Part of a small language model's weights: rotary positions, 163M tokens.
MLP neurons of a small language model. Each row is named by its layer, matrix (up: input weights) and neuron, and shows model dimensions 0-95. Each number is 128 + 24 x the weight over its row's rms, rounded and kept within 0 to 255. Numbers have three digits each.
After each neuron's rows, "fires in" lists the words (lower case) most often at its 100 highest values on Wikipedia text that the model never trained on. A number after a token or word is its count.

L3.up684:107162119112160106086141117125067075136126121149128128123096138131084104119180111117130138199141164080140096142151152131137126104108128116129135156104121140126149095123128144110170138118141138158144148091161091128125118122162071151125117150147139115118121115144164138137144110119120117105
fires in: "early" 14, "original" 11, "late" 10, "railway" 8, "originally" 7, "opening" 5

L7.up503:162102129123104157105111123146171088129100108138108123134108114132099138156125193129163154124126121171124143137093123163102146146113120127177131122164118159141111117090110085129108122111156121110109176109093125137106143141141113133137172156111152087116140167135102166127161130121090166092
fires in: "it" 25, "them" 11, "justice" 7, "offered" 5, "themselves" 4

L3.up705:109140148128107084123130118120160120122085123135107110097107106132141110111126159149091101119085163094115147168098140145082159126083105122097084140133089093117089121173111109119119127127096119108118116135134119131162161115127111108151111159104152098060138168134133137140124079141115099180
fires in: "had" 72, "arctic" 5

L7.up106:094123097129124143164144113113133118125134123103137134125122106153179104127160142086150119149120103105104122121132128131064116168148086124131182121113158136122173105177134111127157137111178149179162144128136114131083093124118112113153151134161127141164110103160113142111140116115146100123
fires in: "was" 33, "died" 9, "unable" 4, "formed" 4

L3.up1013:119129108128119129097106098126131082111119135138142125093117131127177110120123151109143057182069130105117178101148112094129091142119153104153135129089156133116085082108155129120115062134124157139134149092117135105134149123134119156138143162133128135122119168162115149135126129124100110095
fires in: "with" 26, "other" 13, "according" 11, "about" 10, "unable" 5, "any" 5

L3.up256:102116148168174143095138104137109134097123111134119162124114144122120108132111146140157076147116136157105182123167137134077112143133114105170115123084121100112090130136146136145123123093178110138119075122111117133117150143166093130123136117135147114121118130174123126128139152117091095097
fires in: "was" 30, "were" 14, "had" 8, "participated" 5, "first" 4

L3.up972:150136076151120113075089132114124112057181138160143115119109141134112125102175129136113131154126131114156134105168145121122073129118156135114128128110118120100152108113143113157104122125142144076156139109145146122123122118149144137140166101142151112113170134119129092135174112117149116094
fires in: "known" 21, "use" 12, "other" 12, "documentary" 6, "family" 6, "book" 6

L3.up175:115137092128115109075104117136157097087114166137121151110118090115126072128145158124155107166132132162101163107148125099146123162143081135141134164114153124139135089100155162147140153124143116119121150150154138129130082129171143137143132129130093129144113139164106115111163071143108114136
fires in: "an" 30, "agreement" 8, "audrey" 6, "already" 5, "private" 4

L3.up37:135113154101127131111100144167152106097136130156128126118124109107101132144102114139138137152104159157164168125130092131113108147131120137149160145128168126091119127164115154099109129121090122109115136108195081118129145112114114140081114166137130081127152138122127107137134156113119118125
fires in: "it" 54, "route" 5, "believed" 4

L3.up985:140150131082130138131179081109069148149143110106095108136093120132105113161113106143117152095156110117147101118133121133123165136095114189134126158072094120132092080127138156118110117109082156140156114100143089139134167121127110133110122090151158121139134137160120083122147116105114158097
fires in: "from" 40, "ward" 10, "wang" 8, "joined" 7

L6.up566:153141104116122166150108083143099072111161090111103163125152148119144106126128147175135071134112073122131150146112112153119101155138102110144118153071139150094133124124111147129139126126155126164135096128104181150095110127116132105131149099160124118149156102152112127110114159141121103106
fires in: "were" 16, "has" 11, "are" 10, "is" 10, "came" 5

L3.up762:131147134136090135109118157142140102109162196141142144114142134104125062172107128085123081160110123146149126149129134163139121133156098136125143169111118149093149127157163176127119117123133128125087175118124152127122133110163111151118130163104111108140133137146094152126138175096150102094
fires in: "an" 37, "this" 17, "what" 7, "incumbent" 5